Part of a small language model's weights.
Size: 12 layers, width 256, MLP 1024 quick GELU, 8.26M parameters.
Architecture: LayerNorm before each block, rotary positions, no biases in attention or MLP, capped logits.
Training: 560M tokens, 4274 steps.
MLP neurons of a small language model. Each row is named by its layer, matrix (up: input weights) and neuron, and shows model dimensions 0-255. Each number is 128 + 32 x the weight over its row's rms, rounded and kept within 0 to 255. Numbers have three digits each.
After each neuron's rows, "fires after" lists the tokens most often just before its 100 highest values on Wikipedia text that the model never trained on. A number after a token or word is its count.

L4.up52:178203159160124138146109099138121204109047112120125182125093149145107080103157077142083153110159126177099151160141158146119136060147108103180092136147136124124128082131143071162123154167145101120119114125091112137152164171101146154116117145114143095142150123155161157091072129067122195146111127090087148098161145151093103183141145108086085119188071189129095058110099188127160104128101202126064141168070114125156135066161153161155124137098067154129153123085138193075144147118133147155164142133151146100156189125197147141119110114160096143150065122101125158131127095201087110113180179093110124099153079123166135067105143095068107096133121133099166104075128161098094090114108099109096159186102135115131120156141122123158097111135171065125160171090123135156165155130160133
fires after: "an" 15, "ol" 10, "v" 10, "ec" 6, "ct" 5, "in" 5

L4.up224:170108131148167119167128104093134115140099100165155131145076160117115160173170091097125176123129072107079115105115151083141137109101141185084157080128170148112089082188174149163068110122159130153142176122076139102157143070175082123142121099121146169137122139135190170127119163104109122142107103161124125140089139147132131115131117139125112107114162105117119094152136109096150130146119126178155137111179025133150125119088125185140144168072047161091152077143118086088131117158162122122149072194069085086100080109136136071071068095104174084130155092156138117110149120174092122129123140152104181223130133144134138116155092104080176154134128168130181146206175117154172082142161083113087173137132124141111194093130164112121131087118135145164140197155076142200146149148143120
fires after: "o" 19, "ra" 7, " Y" 7, "ot" 6, "a" 6, " T" 6

L3.up930:150124096074095116120108137117147114113098078168138165144183125100126115095047135101065153087143098140166118085101120090090167187064122105172129177148139175185128147153175106105146101114141209063134140122065110120140119070121084158130091101143114153204121164192130105125121192132130132172190155139116114160083158180110125113135101166140089171129141072142151161098125134092130132116108137132100120107119154102100174094095163130145112063132162094086117153131139151194153107155097120037082119109131112177081118165097110171109162131107113131151126166150129146135101153159114180132069180175122111132125157156098111153115096153194159170188162129063124166157093102140119088131117151136098130167096065117096129163099139159153093083127157122130095100164132117097075125125129033
fires after: " C" 16, " con" 13, " K" 12, " F" 8, "oun" 7

L4.up286:156091138102168087125102126120111133142110062093108143170151102139156102114062136138154124123118097181089108122205164096203122167152076102162156098125105151132144045093159109180161113116115198137110105115142132140109141119130187112125094122149145130154124135165113113147124151141099143077123170143135139128061147144146083145120166109163123132012155092073187074097099143098113134169168168126125120189084152061099140151108112117138118075093156089121126165106123054094093144093123131134116094090100123076156140135194128177057195144099100115135129128166153127131136095140113152173134157093090163090112096134114129198133082182124191172218128139139133132113095122145148115135151104149052167168078188140125127122110110103090122091115121108156145103080108138086153161087113100
fires after: " con" 13, " " 12, "on" 9, " L" 9, " C" 7

L3.up703:139170124105142143157137093197143171125154110190118137134118115113124135102116124122113151062140149124116114143116188184141159104121110140050145146086086164155143103168160154129153155078174137199130128145117103171141142150148194143086135094106190147173124196145139149070174199132165108102088106059159112113084165152113153195137096132141105118095131102079171065166112106167116135148113133081139128141123156088168138109119155161066122065149177152152107190133128074111118129124172130119100132066114115139151114090103123101080105136077181151145139127144123136162119133127101096166131176085107204114168158152089129131091054073138091143109143206097160112088141078117130144125161135152057107112123115064140129142066147171139132124185088129134108083166178078120111179154138094
fires after: " s" 34, " a" 22, " A" 19, " S" 14

L3.up545:132127152121116204114180177179125151113107153122095144161105104124100102157071071143119201118159080100120122147121136077147080105140055182156132072144126146099163181114185122140094084124154163171129137143120123159178178141107144112088145120088093105137139119126071123118149181105121166104136115090071092129105141172098188114168121100194149108156149123110133124117143117107111092169115157146121084154112089172114070190179139107123121150087136140084151182146099140100097075077099079114126132131110083098126197164162128150180189132138129087126116177109151131066167145173094098104170110170137088107103167156113157161125124091170113102143137163081081117075113132089077187095107091085137101153126120118158049160138056162126179136131151117080107118173059166129117121113116159
fires after: "." 23, "," 20, " a" 14, "os" 10, " s" 10, ":" 8

L4.up825:107167135103115124137158134120126131101095134100106128130201141131144124157210070142107096102093146118131126161102132139106111110196136147143074058096113133160080149096179110160171124133096119165106133074133202148146168120082053161103123090145191108142088118141183173127109122120094149120129154134148124134129085166121177147129154127145135095190114148101098123113160104143113155140073136085142214171121121105140110151185161181102159174098089120082131160072162097140133140204118069163132136121098133059094203133135131124091132125118100133139096136121145111086160057165129148121155113142112100158134149132090132137106089121168105148194144092109164071094156088126157165148105158155154164087109181155117179083062107066125182121164166115087104088151159088109130129056093059
fires after: "f" 53, "le" 13, "ee" 6

L3.up822:132083102135108120130076103075109132116223096116187127136169128161109142128177091129181179145128055148120083086171143078100143113114137134126169175075093126069099148194100159098077116160140096127108124136144132128158112104135124131106143133155162154108158125128113104132187117110121141131109095128138100137166123110185063128128113159172150160137115127101141122147132108159088101072157129093086090132075155137102166217146165194109163121147142115121114123119143162153123146143162165140154099133130161186156097113174116155113199091167111108089157109164133116073130058099092084106120145137164129118116052129158127111111071190159097084167110076160128082124107173088118169088187157167130187113119144105123068159114164120044149139134168126157139139178039128181095127105124175
fires after: "\n" 100

L6.up255:140178101126124160143145116111089134122111134139122110194128137129191133117131093091125190165169103149190163116116086125135089114167113140063110046053112161097125170132156059097133147136075051126120150099116188114137135155133112152154132127119084084180167147083118187158088094093176105105102112118109165144131091095170091154117055135171189132109085101169140122151098102118135080131184129076171162138144075138120150211090130134150110147172094120112190148144104153094090091142117064159169066124121054123156166164165142118117070105105113111050086113190134137142136139172091173164159092136142090126125141141186091078122099187097167124165114152126129128083145155135109085126111120157121130089207149109120125121126136180134149160122076110153137129130113160130109130131102162
fires after: " D" 13, "ort" 11, "ran" 10, " R" 10, "al" 8

L4.up341:155117176150108191111190119087091106124162159129114160148127100163125123148129088132151054053152120136079122119183123107160174129157176176111081160128122105118098163094132066234163113093095169088099146155117081108132087134163144114205145146138133111138117105132103145166121112115151142111156119120078111140199165094133157161174106104163152186066055103149132071083102127140105139094142127141099161136201130149135085125097128073137117100115175138167113158095126134147138148084127083117149138147072173147099136111133091127111156092158158083107139164147102168102121094162118063141077124082221116143121088145160137114130111158076142132135162142105077054114118076127127163111152112066080114078165195117129130101077077153140153100132081144115122120141097157116158136178147093
fires after: " de" 63, " the" 10, " d" 6, " an" 4

L7.up835:118116203124139123112124147090089080112126092137101101126106222113145137128143097123128172146119110163124179125112134114111150115194128159111135179141122062131117174109198122117116103131134134127131167111119084110115087178107137063145107138101101125126079148107145084126097127058135139083148094136146093121081148168131096064156142094097149145146152149104145063171068113103136162120103161141144070119152130168076146132109110166154108111142152114141155161088159101164120077087131130084179076105141111119109136193193132123108175158105128116115077161181110106139133148199132094131161090138137152201072132174166127202088122125136204147132085117100158125119111107159105148096164112208075125104032125069125032113118119197131102114104130141171129121147098129127122144136133202
fires after: " s" 23, "s" 18, "es" 12, "." 5, "ts" 4

L2.up516:074132148096153114130142126128109138143047153175223168104118128145061125156116080156071137132096117126148138103128118081074090142085107134148140183121147144125140087191144115066149108146147142144173116145068167101156098141187138171134106146155140172119094182150115200123116141142102141093164084106139098179157133131183128169153125115116122156120085123154152187153197144100129160095140145107140139096107109088150111134155143127125144153071115100118087124125151118102148183099154169091194138200114141144164076094068155143164137175098108170142080140184127160039051105122122135151070155133091120160089127077113154155111106110143099140184092155111133125106093153152146145155101177082117115128089140144147136034111106144203174145185128155135073113114094162125111126096161115
fires after: "d" 36, " s" 18, "ed" 14, " S" 6, "r" 6

L2.up607:149120108145146111124159092079129115139166082152161090169194130152091111121180089125152140133095180119178160104087124148163117107146123142074093146149201131147140106124110175077138189147142149106084121110131113163136111181094132168163119133152079138173094139186091155084118120119082130174109197089119149065149103140115107154153151136202185151103101142124108120178101102085150164096156230154081082176145090117043128118099097137087149062093141182102124126124164108104153147104115092111130136142095133109134153116148157127180084117097208133188152087172119135090098080103069135105108178124129106107159161134107145153189120116174123124137136125106069115162181110116083102144132129097116170114124066133125149058081095131116073081120124087138159133153169140097129147146065101
fires after: " d" 34, " F" 14, " D" 9, " " 6

L3.up425:117129163155165093146125168121110123129155112127104097171095069158191154115112112152158137107103122143134115174063102156094113150140100130119141140172111176120073133142168161128115129060153112182117142140081145041149130157116149143132100131146153160154112110170072138075106111101118145142118094116103093092141166176156093152140127172112200129147155151151056140150110066099101158139140156102165092104116126085192165135153183126130102139140099109110161150198100078084150111124171098166158138029219078123067132134142112086096130158143120067101093138180183112164055159115079117140150118147135141128148088119121151126102139178087171074146081157148114060163138140125091076135099086159122086145123132157152130149198109176093142131142138134111165168144059138089105108183095143
fires after: "ran" 23, "v" 12, "r" 8, " D" 5, "ol" 5

L3.up622:136127143143163125126116095131083096138127098157076127160186168105156119159125136133134138163132131149066078154124166159132117159203116093154073123157213100171139103139128160106102114192149125118158143095188090099111150044158155097122117085085121103156115152127152152111145165175093180153113182143152103190161133144103082132140180130153133184183161174136139123141141098102166113136072162078135090089090120067097170155129140105174109145103157106086085135134150104087126098152112130163131085092118158135108144095100159053131148119095076088122160181128048134090122075152082177166108087104115156159140144176102110133133136129124104057137162131148077124131175076145124109185138118079135155123099128218080160112104131062158171133132150168158064135139160138132151146160089089
fires after: " re" 27, "re" 22, " b" 20, " Y" 4, "le" 4

L2.up37:160118149095172139134084068102162151037180122115131090144126078132198158053081131143128119088114161156133183116124128112132119127158100144135118186100108175144166218080123132139167107152115110131184000158160105134116160184122159089154124118119131163162129119188156153072153151082114142157119137179132131092091185192123150131168092105117084134135150170072113189136147084134120127164070155070146128095167163113109097142160136072144116120085161086102090171100095139127119122176131118126127123166141109135112115089096122082119134154136118119132094148140146147105118170120123122131149177137104139092139104130127134165120130121132069169141146109147121087134140103113145102164167090122098146167097144155152062105099111179146179145158102193186137184150160068090115201114103104
fires after: " C" 39, " c" 18, " S" 11, " s" 8, "ar" 7, "ath" 4

L3.up450:156101097139184106122050143175169052110096119132105142155112113130158109087161102107138128117152141115088105140134158131098112105145165088154150104139143076091147129159131123098095128121150098123141122168166075102121154143159099134108123099133119113160086112147135073129105125060110109123111153128105135139091114122224150100118130096100156099080178028102154146119150176151114151147131129150196150046131059104134195061160187073118104192182088128166153169119177112120117154123121169132097119138181164082117136060134114130108092131055106197152112129059114137200123070134168100125122093157121173174110128117187155112159079110173123141141118087125119158144096099110139091084137095190122125118090161126131137119180189116089150106199136141159157155132134146117165149084143113
fires after: " C" 15, " c" 10, "ch" 8, " U" 8, " Ch" 8, " ch" 7

L2.up788:130098111123186136092136108109176131138125079154106146123182138111102119164067161131130086128115146104105149100062207088082134078108107116144118103129145190142144090166093106063157080131183155155151116095074089165157132134128106146163152126156159118172144177104128198100183127150107111161135126162119144175054203200121102115165159068132131116167163161153103132096144153146125103150100114124094179074114115108163065116158107117099176094114092134136114113154111144155127140170131154098119137095143134152129105181181154175178132136095119145139152121125098122154148152096131053164136189180183098162122113177148089134079116085109136119065069103121143121131148133080126135126125151050114089188162102084134107102086137172133145101164094125134181190064194133164103075135131108
fires after: "\n" 47, " is" 11, "c" 6, " th" 4, "," 4

L3.up64:111181120089116137120095150107063106132095143123143155173124156112139135090154134168075174118159135167095053135110051112144094137129100137113123110145129145133149103096141133081149129066117125219134099191118208186155091147086148085143115180129094084089173182107036068063157138090115123112186122112186125074122105130164190130085135106101138096127051093102091175129127097140105111171123121141146162157089090105146141149095119146148140077114133111106104086147111124082165200152132160141125083116111112142139121086065134169154104117121062110121137127173092169046190115091100145143191167182074098096139155124147163159111127116127099127102156146107125137124127114102126110128161141130177150152121182132178141105088121156136133191120123173144131110127130206157133128136164120
fires after: " m" 16, " s" 12, "e" 11, "ag" 5, " S" 5, " re" 5

L3.up340:203124092107151116139139094109066170088170090116098103145148166124119134053177164142099104127162076069085112106121170113134113132096120108146134142105112077071164153210131136173163119141114144130094099111113092134118159131148113162063113154159114066136034126189123127092222173102115125174160136154110183066131076088146122111129158092112142101159130153097098152156148068098120148127137176081123142178149112154086143143185196188126059096087128175158088153131119133142188127164112150128146093138172134113162147111127149107175120140119113161168128146143109033180067095115156117116096145167106124087123131104107155139118094155160120151133128142152123072153113143150085141117142140181124139134112109077137128090137153099139094082159110180096174139132156174116106148192151077
fires after: " P" 21, " p" 13, " d" 11, " ch" 10, " D" 7, "p" 6

L3.up31:145123122131115090094128075104118157115134163099141155162147152123060116138155137102110121180144163180097150115073186114114060062147115184118166105124114154096123126121163105141120153144120138158094036153097150115120161127181129196133107146124117128177081093134107119168182161169089122110068103189151124166186104111109129176143183116133157108149097068112142114174102115105138119166092193134133087139128122151110144185133133146168134105041149118151092143095132079187093116128178100088099082117076130168164150171137108163127178116111093114135130131109062079136155120181150139206081101164075123161125097182110124127125105129166112084137142126154145120090099162164125115152171136109133180126159076095098108057157158096122120182093181118112143131095149109083053094182153164
fires after: " s" 48, " S" 27, "S" 8, "s" 5, " F" 5

L6.up830:059103080129152175146116151182125101090134114170101126139131149141170155130140105178133132144128173171149078077141118080165063188094113098134163091114072148046121194163210139161139098090094162161116159154128188152087160110150133127089096164075129104134148136125132138118055119095170179103128168070110124150157122108132114117182107139140103173143156169122116124155136149126128110082192153119081186143161126131129069126112138118114116110089084170093132142130110129116202150121173108118136138093126140068104151105045137126102104136051078163127159116180066106087157085131087089180098173114156109100184097115113169118146126120100136054157148137070105117120102093142168114148119144144148117148148120107144137149077118117144186145137117152155082128144134155170200101141099058
fires after: " c" 17, " C" 16, "C" 9, "al" 7, " p" 6, "-" 5

L2.up267:117147111117131156104159132145153094129095119183135127134077123083115120105081126168130130138122176163103095115038078138117207112150135140132163166128171142104114100123100138123146126114173154131156128140106156132071130125174158138104115124138094158189137126085142123087128166136117128119110103116099153161123105140074129074085160130083122092128112120086105156212090149108151219151099152104097100124143145110146141136126139095160166169101137107129152191116122111110138139072141080055016145103085114133173153145089123158154097121163159147128194109113115118134138168135106172070139175084115150100102109172081094192123111115133163113179162147089057134107147135137064093175131079157216080196114109116124186168148144163155146116131098102197043140151073086114142123123130101
fires after: " st" 39, "ount" 9, "in" 8, "ar" 6, " b" 4

L3.up787:145173073125167139135070123085088144142142075121145182125109142099157133130153126123145117142126106108153157095139121092112082110089156133159081120040143063078154166144137094120121101182115130183121127065101067139134179104147141101088109128165130069161147085139211146176092077121106099111092084138076139103151130166187137058150119126114142092127084106140078103122120151083158155156112115160133045148144115106171139100122159144140093153134100133131099142132134111134107154125177114157116120143107159146127116145125182085105119117147133146135124192160141083130184088138177088113075122167155119145041094149138113125144171135149157087182135187144160105119091109141170141198160119096131172180204157152129078096106120120169056110138174194151137139138169164075098141199084139
fires after: "ri" 20, " b" 18, " O" 11, "e" 10

L2.up115:119109124147144172136089090121150090130109167173103189115160161125084130101139095175139096141135130138109133091157109154130131108145159096106088154061164157101173155141084151119153099118163191125055173151127188139119130132100170098148181083142055200163096157131087152132139151154128127054138128110117153115122114088105151129116127127128132136145174138092111055173107116128131137115128161112131174163075131064056175090153140166162070079125131163152192119173114063151139209125131094121135145117142141093083145075128119039081131117139119105115102156173120115058127126125126154096118147144126058106205103094128194137133168165093101118136128125087148070134199058113069135195165112100120160103118128081152158080150124128092124165109114141136132157131161111118099121113075148
fires after: " s" 22, " S" 10, " R" 9, " m" 9, " r" 8, " C" 7

L4.up189:124109105149142157162158130147093092164132130111110115133147125104154135114146095101139156110159136123153133169095166088109091148101181129120118118091095187125058148155101146159122091113131072145146142188114151090162082127118096130109106050168098123153065164190132137115079076079121148076147136095112134107131129096053153153131142105121120141131089163170135111141162142132119129192096104106176163152053173109145120070126112092142140137139101137172086182096128108092159120212133136116170162155113166106141162139222135072120130119148077121162084080147105131118158089171085150144086133166168140130177152112094119098112150163108123159120152096152182099160156146081059125142197105097155110029121176102110134147116150041143099121105144149130174129210166133153142132198094152
fires after: "v" 34, "iv" 18, "es" 8, "t" 7, "ep" 6, "f" 5

L7.up412:094103137090168142107138116153168124141087147184105144132121080142161133075101094122150094187057167154124168136184146145147070078118136119115174140118169118111131124205033093115160128108134168078121153083112123130088169163180117153101100095136137033088113142098135105096147099124098124118171078131159147156135135168156149137077107095147111142137060094123103175143153146157136124165124118125093156098101096137089094139171120177123132151151170110140119147161118114111138144105124034146113148138133107152159095170130111103131113119094109205123137137082110109166095163126129084159119114104147157124080132165082172199170171145086148154172070138083116184060148165147073098121093150134175079166108159105216076132096136104121117073117126173127126135110174099165074088159142151
fires after: " the" 21, " O" 10, " an" 6, " The" 5, "ent" 5, "ic" 5

L3.up429:150133083155209165067105143113156114134100193143130185163110148105166120109150142073116157093201098147084144156098159122130155162119105109241157108088132179129179104136163154158119111157122107098109134175174113099086073175149148081068103144146100147158072112103141137147126154114093115162120126115150102157173163115115137139117115095144125134138136148162106097141141103118136094109141064107089097127106156076074139105100090050212085157093166127108134143178104154179109107112128180134108119169120135103109166148085111117160153169137105170083100122127125131110190098052176081097130092130173108159066138134165121159073112120217136133076099150122135161073083118122108120120129116129159049160108111109152087187144148108119109162100111164148157146110147143104168127162077103
fires after: "r" 49, " T" 15, " t" 7, "T" 5, "re" 4

L4.up563:113125142127128213137146148123117124151116143164080143131163153159102109155092141112113134158119171138112149113196166139134119119186093161171132109120104163108149120148101118155206113064145141196077146105097166133154190133141125108135132113113116067141120178111117158112131114082163115133192135182042072139096100092149085101118047083114097140110151092094151151118161091154179139142084131154115139128142080108143110107123084090097135079110118151133103162126115053107111175201206168109141076162082146172113145112142128116135127105152135154097085145132128104083167075152154166151073139145149166164116142106122123163100133045024176165101087178155141145155093160159085174152145154117100125158135168099109110123158134124140070195117120168098121145139130074152110075176126108
fires after: "e" 14, " T" 14, " Th" 12, " at" 8, "re" 6, " s" 6

L3.up927:097062145125175167109098112110140150066133125145143164108091070120121062184099088136114142154131079118093102148038128165086132129126119091150153117178188086142131137165141165081109178082173095133067121082155069144098151143091081114108123107103126143179095117136126210096150076192101107198170102137115144118141111145180170133137183080121124116169198118149113190116107136106159111169080171144090130111129127126147160046121110135115142113175065103134133130151143113134110101147095107072093119099142103105143114107128086079157146102091048182105177142129093142170106174159147175107199148113110153167163079120134155113122126129111156120154136127172142139139115137153060130176141122154178149113143130112101165118134205132110168118103102112147089132154098131136063099177143158
fires after: " ch" 16, "op" 12, " Ch" 11, " rec" 8, "ec" 6, "ul" 4

L3.up562:137170091183147154165218095113139156091161113082151120125139136171090182215128182090098111088122112111120120152100140120125141141136076106144143145138116162133022112144117144097128094166173133115127128086176121157101166140151046158168102122142164140167108213134131201144092141103132123130126117139199103113144125137121121121151139175145125169174112117109117096139065075137115088168121137081057127140137161124153178158133121119148128096125123110145143116160078127173123145137088189135098236135134082105116112120081151153118126081124186184118113107107116174111137136043142127139078223132143091115054115140104137131098158146137084080131134127157138116140127104126180112148114154051098128126180126107105097124143138147145149127123104095057144121150116152137074176149104179
fires after: "\n" 28, " is" 18, " was" 10, ")" 4

L3.up405:141129112131119173090117069066125116158130145143185136122121156117153130091097097117087064130094110128122118135063122182091074168091143205132110064152094094162146195122141103135188132146120080199118164128120166188156157140125131200180128112115156124120137079109105133153159158112113118123132133132139043127118113071114149151192161198120109121162133157102122153173162110161156126061086128071135105099156185102128110113162114178122109108086127143123095114142138151138093131167133156167132138162103148091153162137155112110082154130080098184135118135169154139088169154093130107141094127125113109015117105153157177194120156091094200196129125084094111144114137125196075128107105154153094116112170161118112150112145165108172147088168152165124135107107034127159120106113148101
fires after: " I" 30, "f" 15, " S" 7, "e" 7, " A" 5, "a" 5

L3.up82:072165161130129151121166090144091064120129112074076128119126144189090159111253120114119130113111094105081207146199161113113116118136151083122094070126160108112148142141135152113135099172215120147098129128067123150150137202131133176127107114056073100189127169151195112160143078121125134105130125052148144121142127147131102060162119173187161091127119139081077134184116152165121154103093150120102146198114090128152174130156135129087137149082136152153142082051094138137165105146164124119063115126114101149161170120124135167170145131116096128145100145074137074145138123129117139104098132151102150133076089157147136139123118128157136140151138187110143125174077125159125133132097102125123146124164126075080129088127117136146155122174154163190115103100203084057147159107125125
fires after: " a" 19, "in" 19, " A" 9, " O" 9, " 3" 6, "e" 5

L3.up667:101182125172066132153102081122123116093134111119141119107121067170113059104044081063242091081165159166131127129055127097168113075130109097135112122148150096188126114079112107120161133170099151138148161122151126166133169085120107145131095160119145158085159126155112132123145120120116084151120128115139174172114160124157139142135127111166084139138165163105065117109134068161138096129112120164095122158134086109126134192097174162171113111102116133102165113075101129143110120154134124154140162062165117037081156154153116077124154199107166137157180129176166162110150139096136106122072146131123082117136128161140103131210155109114165154072094155164144041179126149076163143130135176096116160131164150060067122085110161129159152167125108107097091116109120101128133121093110153
fires after: "un" 16, "u" 14, "f" 13, " J" 13, " f" 9, " F" 9

L4.up1015:056134144157147091117139104114165138123060141139142084160139139175119107078131104125050118109170160088135119144075142172112175106162143127141145106131117098156102168114152135160113124172225170107072113161117116125158159166116150137101170095079066086108079137184095048154111079127127155083183160116118200176110067135154163137190135097093137082108103092156127127111094133139074123184143114108118146119140147101095142201114094159095110095109146129125101126126094120165126103156140115125061123115065091127179175095138136118118129113102104144090136128113190146138075119119065122184100201138100067111123118143141131131135126152172163192099145101188140118108178086133127179108160166118114156171132131181147179133167129162148079159115109117155080108142175167154172148086172135
fires after: " h" 23, "h" 14, "el" 7, "y" 5, "m" 5

L3.up242:144153073139069145162117109142132132089149137140164144154129108087148132123134110161138161114121150122122110186099133089095169117085143159071088110168185106186113117102160179168104125163172055097007125059172134120173075061102083095147199143125112138143116173125093098063112150149092163112100125142127069183099108144138122111127079166187140109152101127129121126087136140111109129198136132105142105143146186168129093145119141117101128149089130150068143106114091110132130073146118118126115151112060130114144183118101111149133116133150117117129179146142115139113153125159110110170100061150143118111117101082068133115141115163072172171130178124189137146105103081178136175222148133109122061077186113102096097152129121142113137163179120098135197136114151148074147106177174123
fires after: " t" 26, " T" 18, " in" 15, "t" 6, "p" 6

L4.up808:180170165120108137124154129130155170056065131110103217129102096156142049098103104094130121083076155151083138085142181136130098152119130128145122081150106157081088178128163091071131114136128076085082125104080195139182140166161104087128073094137157121120170130135135126131171155058162104098110141118149124124143124088174163124156148134124153165126160145101136097108132077128153159125138164146098129132099107161141141149130108182117131120133176134142125088081080123129132110162169143114182107132128126130091144080069141121098037110117092089125118178170139162133132126109151126140133176116152114158202099124066090117131178133103161139100143150182086108218115108091132154211072134114108155104211148134122128132100197097096124132125159166096125129166167100099185118152050135
fires after: "f" 29, " f" 12, "|---|---" 9, " j" 7

L7.up148:122120159188137132151122120146149166109131080105127123091098110165117089056082094105143136146159163155142093146153128105128151104198145095084074126056123109125125116119138167142081112140215121142206158160090141096157167185140229104135058143136077108154093133148114101152095160171120109153120123134163148094146076106018094102070125168122133154156110119150149106113098126172111128109119155148087154166157104107164112161135093135126195176148130140053166128150115107143070143112132100115118190134143167096156107142139154153137075144137119088120182160101135136101109177130094127076106156102153168070130116123137163190150124063043159122121131133113102159158131081196140106136107063136155105136107125132096157203079147181111123172108142123167145104156110170143145113116106111
fires after: "l" 19, "in" 13, "ar" 8, "an" 5, "a" 5

L2.up339:099203115113093141069140090123072143107141120114193155129137122114156121121106066076142175082154122133084087132068113157127119106100140088119152154048147101090139133130099059120095108132156103158164153132145173126138228141087069115134078123168128107229122182117144177164121157107106079111151182127100179117135158141170152140116128138198123103127097104122068150114135114196167136141147114132152187114160100172154156208126118111152198161142146179110135112097109136130161077205234033154078112153102157092070131138145132113141139135136146105093156126133129127092176139128100138109140088110195134128120115100143146154136100110154105159109141145151136124138145162126137098147090144140126075153156146148151147113115091097114102080135146092121089148130103153093158156165098087
fires after: "f" 17, " m" 16, " w" 14, " res" 9, " K" 7, "a" 4

L2.up711:126089169163162177165171061104149108096152112125138135102168132099088122118143105141145170138125131158144105110185095124133072104198063125143148096143161119114113108094214134098105142149098145057140146125117105149134177112116140181138075109190114134146133099222146137158075131101111113128161117092145106125109107105093124129123154029194132142150109169092188123120111193071074150106136176117120060162142147103158148191116122155145151162110141067130066104117132125098123167074143055157082059062104105096165141137131063106148106144141092070116155086109144108147141150083074107103180120144114105134145135149103089158159129155123082138119162147111070098120105190183148092122106102052110106115146128150163130089168136118120119158127169108146131120169142131144107109081104095
fires after: " l" 16, " C" 11, " " 9, "pr" 9, " P" 7

L4.up793:146193089074153076136180146125100140140127058127136155165189142065101120125116130175142129167131127155110128124112170160121075121075089150160162084092166128114153150173077123169155102086152195159056163102131103140100117049168220145131119115105142104090183135125126122098112124109134107100138153134141172073135126171129135162176085149149110128120164087125169136153165142047104084124139089101052074134110102061111150189130068116174071169126089133134092150110100154071187150081107148115171176168105130162152134099095117110095128111132174157122133126134094101112149109170070125123085136184113099166101119164128170105130151134114175139169160106153077138067142077077122144123126133097151124137107148095117125117124103124158177165138175159133135145196187119175135114133127104
fires after: " d" 23, "a" 15, " D" 13, "z" 8, " C" 7, " p" 6

L3.up942:103153091099170156168096124108145156144121116116125160113094118137094096188089137144104123130143130098115220140107124175128101122164174138130160128157119135154129152122095107158138146139108116122158161113096138160075086169152120104179082093166158108053062133138208110139136145120070168138101096109137141152109094109141127085173112103134071158162125197094140096095127154169184108187082136040168137123116082152146128144149156129124156144120146173108109114065117135173074146174108080184129129126054146080178195144115143154095108150119128103150166155138117155094155205098064072116124156123127078096098091204147118138125097121157105120154134063119101104141113131222129084164091148078139121126156149160081155115123109154114108144170117101185152077164168116103158090071132138
fires after: "in" 23, "are" 17, "f" 13, "ed" 10, "al" 6

L3.up871:139159115138110084113111151131189134163163161112113139149203117157139096104166088114121131148118105142156125132147106112130101143120136145107112093137146109158156192127078191165101125140159095065117188096137130102189140083111104091142090136165178121150168104077120115118140171155142186084148100070126120164095123095089111079158113108128102094130053110114138086097142115164152117153127051121148143070175157157174108114110158104118065112171126113138133075160177162112093127178069109126140138135152178154070168125165196139066112121115147073127189134187052080107108095139141179173082121167165166139047098109126151151105093090094180157139120131098188133083130087104109109140112147081107152111116161115148138115139081155125130173175179200174175112124124167104121150152167117
fires after: " t" 32, "ov" 7, "og" 7, " v" 6, " to" 5, " T" 5

L6.up106:132125170162145122118113141164159107179082130113142135089024156126075177096137095114086094163165113153136137105115114139125088131134130098140111095120140098100102102084147071090161182114108084154074164120110093142138156157131097155194145109137103145150198171162144068109138091166142144116140165113070159101147117186092111136100081149119146124129138169098120126161132142166129144161138162165122141109149088085119181138118176116120183159131145208148152159084168095129112063114094105098157087192127157124155132152100093109110046179125112147139115156135136091166122111100091150123183178137120096080183171161153190138152126085123143051080087168159125100072139193147164127092138060135097122075152149088170218122134107098093142108134167142125142129106134193133160173109107115
fires after: "over" 25, "an" 25, " " 10, " a" 6, "u" 4, "ec" 4

L3.up773:186149109146179169128136090059152130140116107140099140131162159114079128151150095065126143106115114224105165128127114166167114130120133153130115075133140158129154137125160164183123151128163069173108138122075150135118114184146072147111151086152076170131156122161137100173179138171171107117138111143137143151082161148129158153140125130080163175161131124112133118160115093099159159169167125102102115140090108139083193082075089105046151173083070174130135150063083107176169111144183107081132093167123161142111199132094082104104124153127159142163092154162097149067094055170125096117091081109115105123150164102121132110182103116108170136090061130119122098074130155136130097158130136063102181126156138156175134094107112069152097212104095117172146088151144108141133094156107103
fires after: " s" 17, " S" 10, " T" 9, "ot" 9, "f" 8, "ru" 8

L6.up661:180204160135141146071068137093109140126150130183122136073138125140089121132119062198135071171168146154099077164127165168113132057078165160127131165161147121078124148130156194136141102140089047170115051173116121159123098163126082140137139110185082173173105179140123116147137133145142110098150135164095121200112098102140154154153155142107139095165086135153135114125139162127112112118090136109100150128112186162145106129136159131147078141129168089156095143148058160107128090124134138113130168143094099071102157157174124096145108121140079120110143129155124172135132124118037118166114096094136148158156160086102121050144051143178140134177088123123099137120168032095144102102145136192155120189128110115107133121107166065081141066158126121129088105094140166129114096162150128
fires after: "are" 17, "as" 15, " two" 6, " an" 5, "ver" 5, " M" 4

L3.up784:152138131170144186129142150111160081165075153169142182129089167106188200121117143188135122110220058187123167106176119103100159174084109165132133086127111183134165182091168117159130168102111118155108108093110101132107136159126099131087144096115115123126148156153118152148140118132146132122136104088098110131139123078130128112162056114104124088217048119107123121080139096100164139066118114143144077102096121112166131087108146121167120185165070106126106113079103113163113106106151148126118147125102131105130099127085202184152143183108134149110110135164131098180110179105095177092082126152085130162144164106095155081116073100220138077156192178175103155145127095082124120147107120142136166194142098077123131190090121090091104115108088115168073132110124129097151133138120126
fires after: "ak" 24, "ur" 9, "e" 9, "r" 8, "T" 6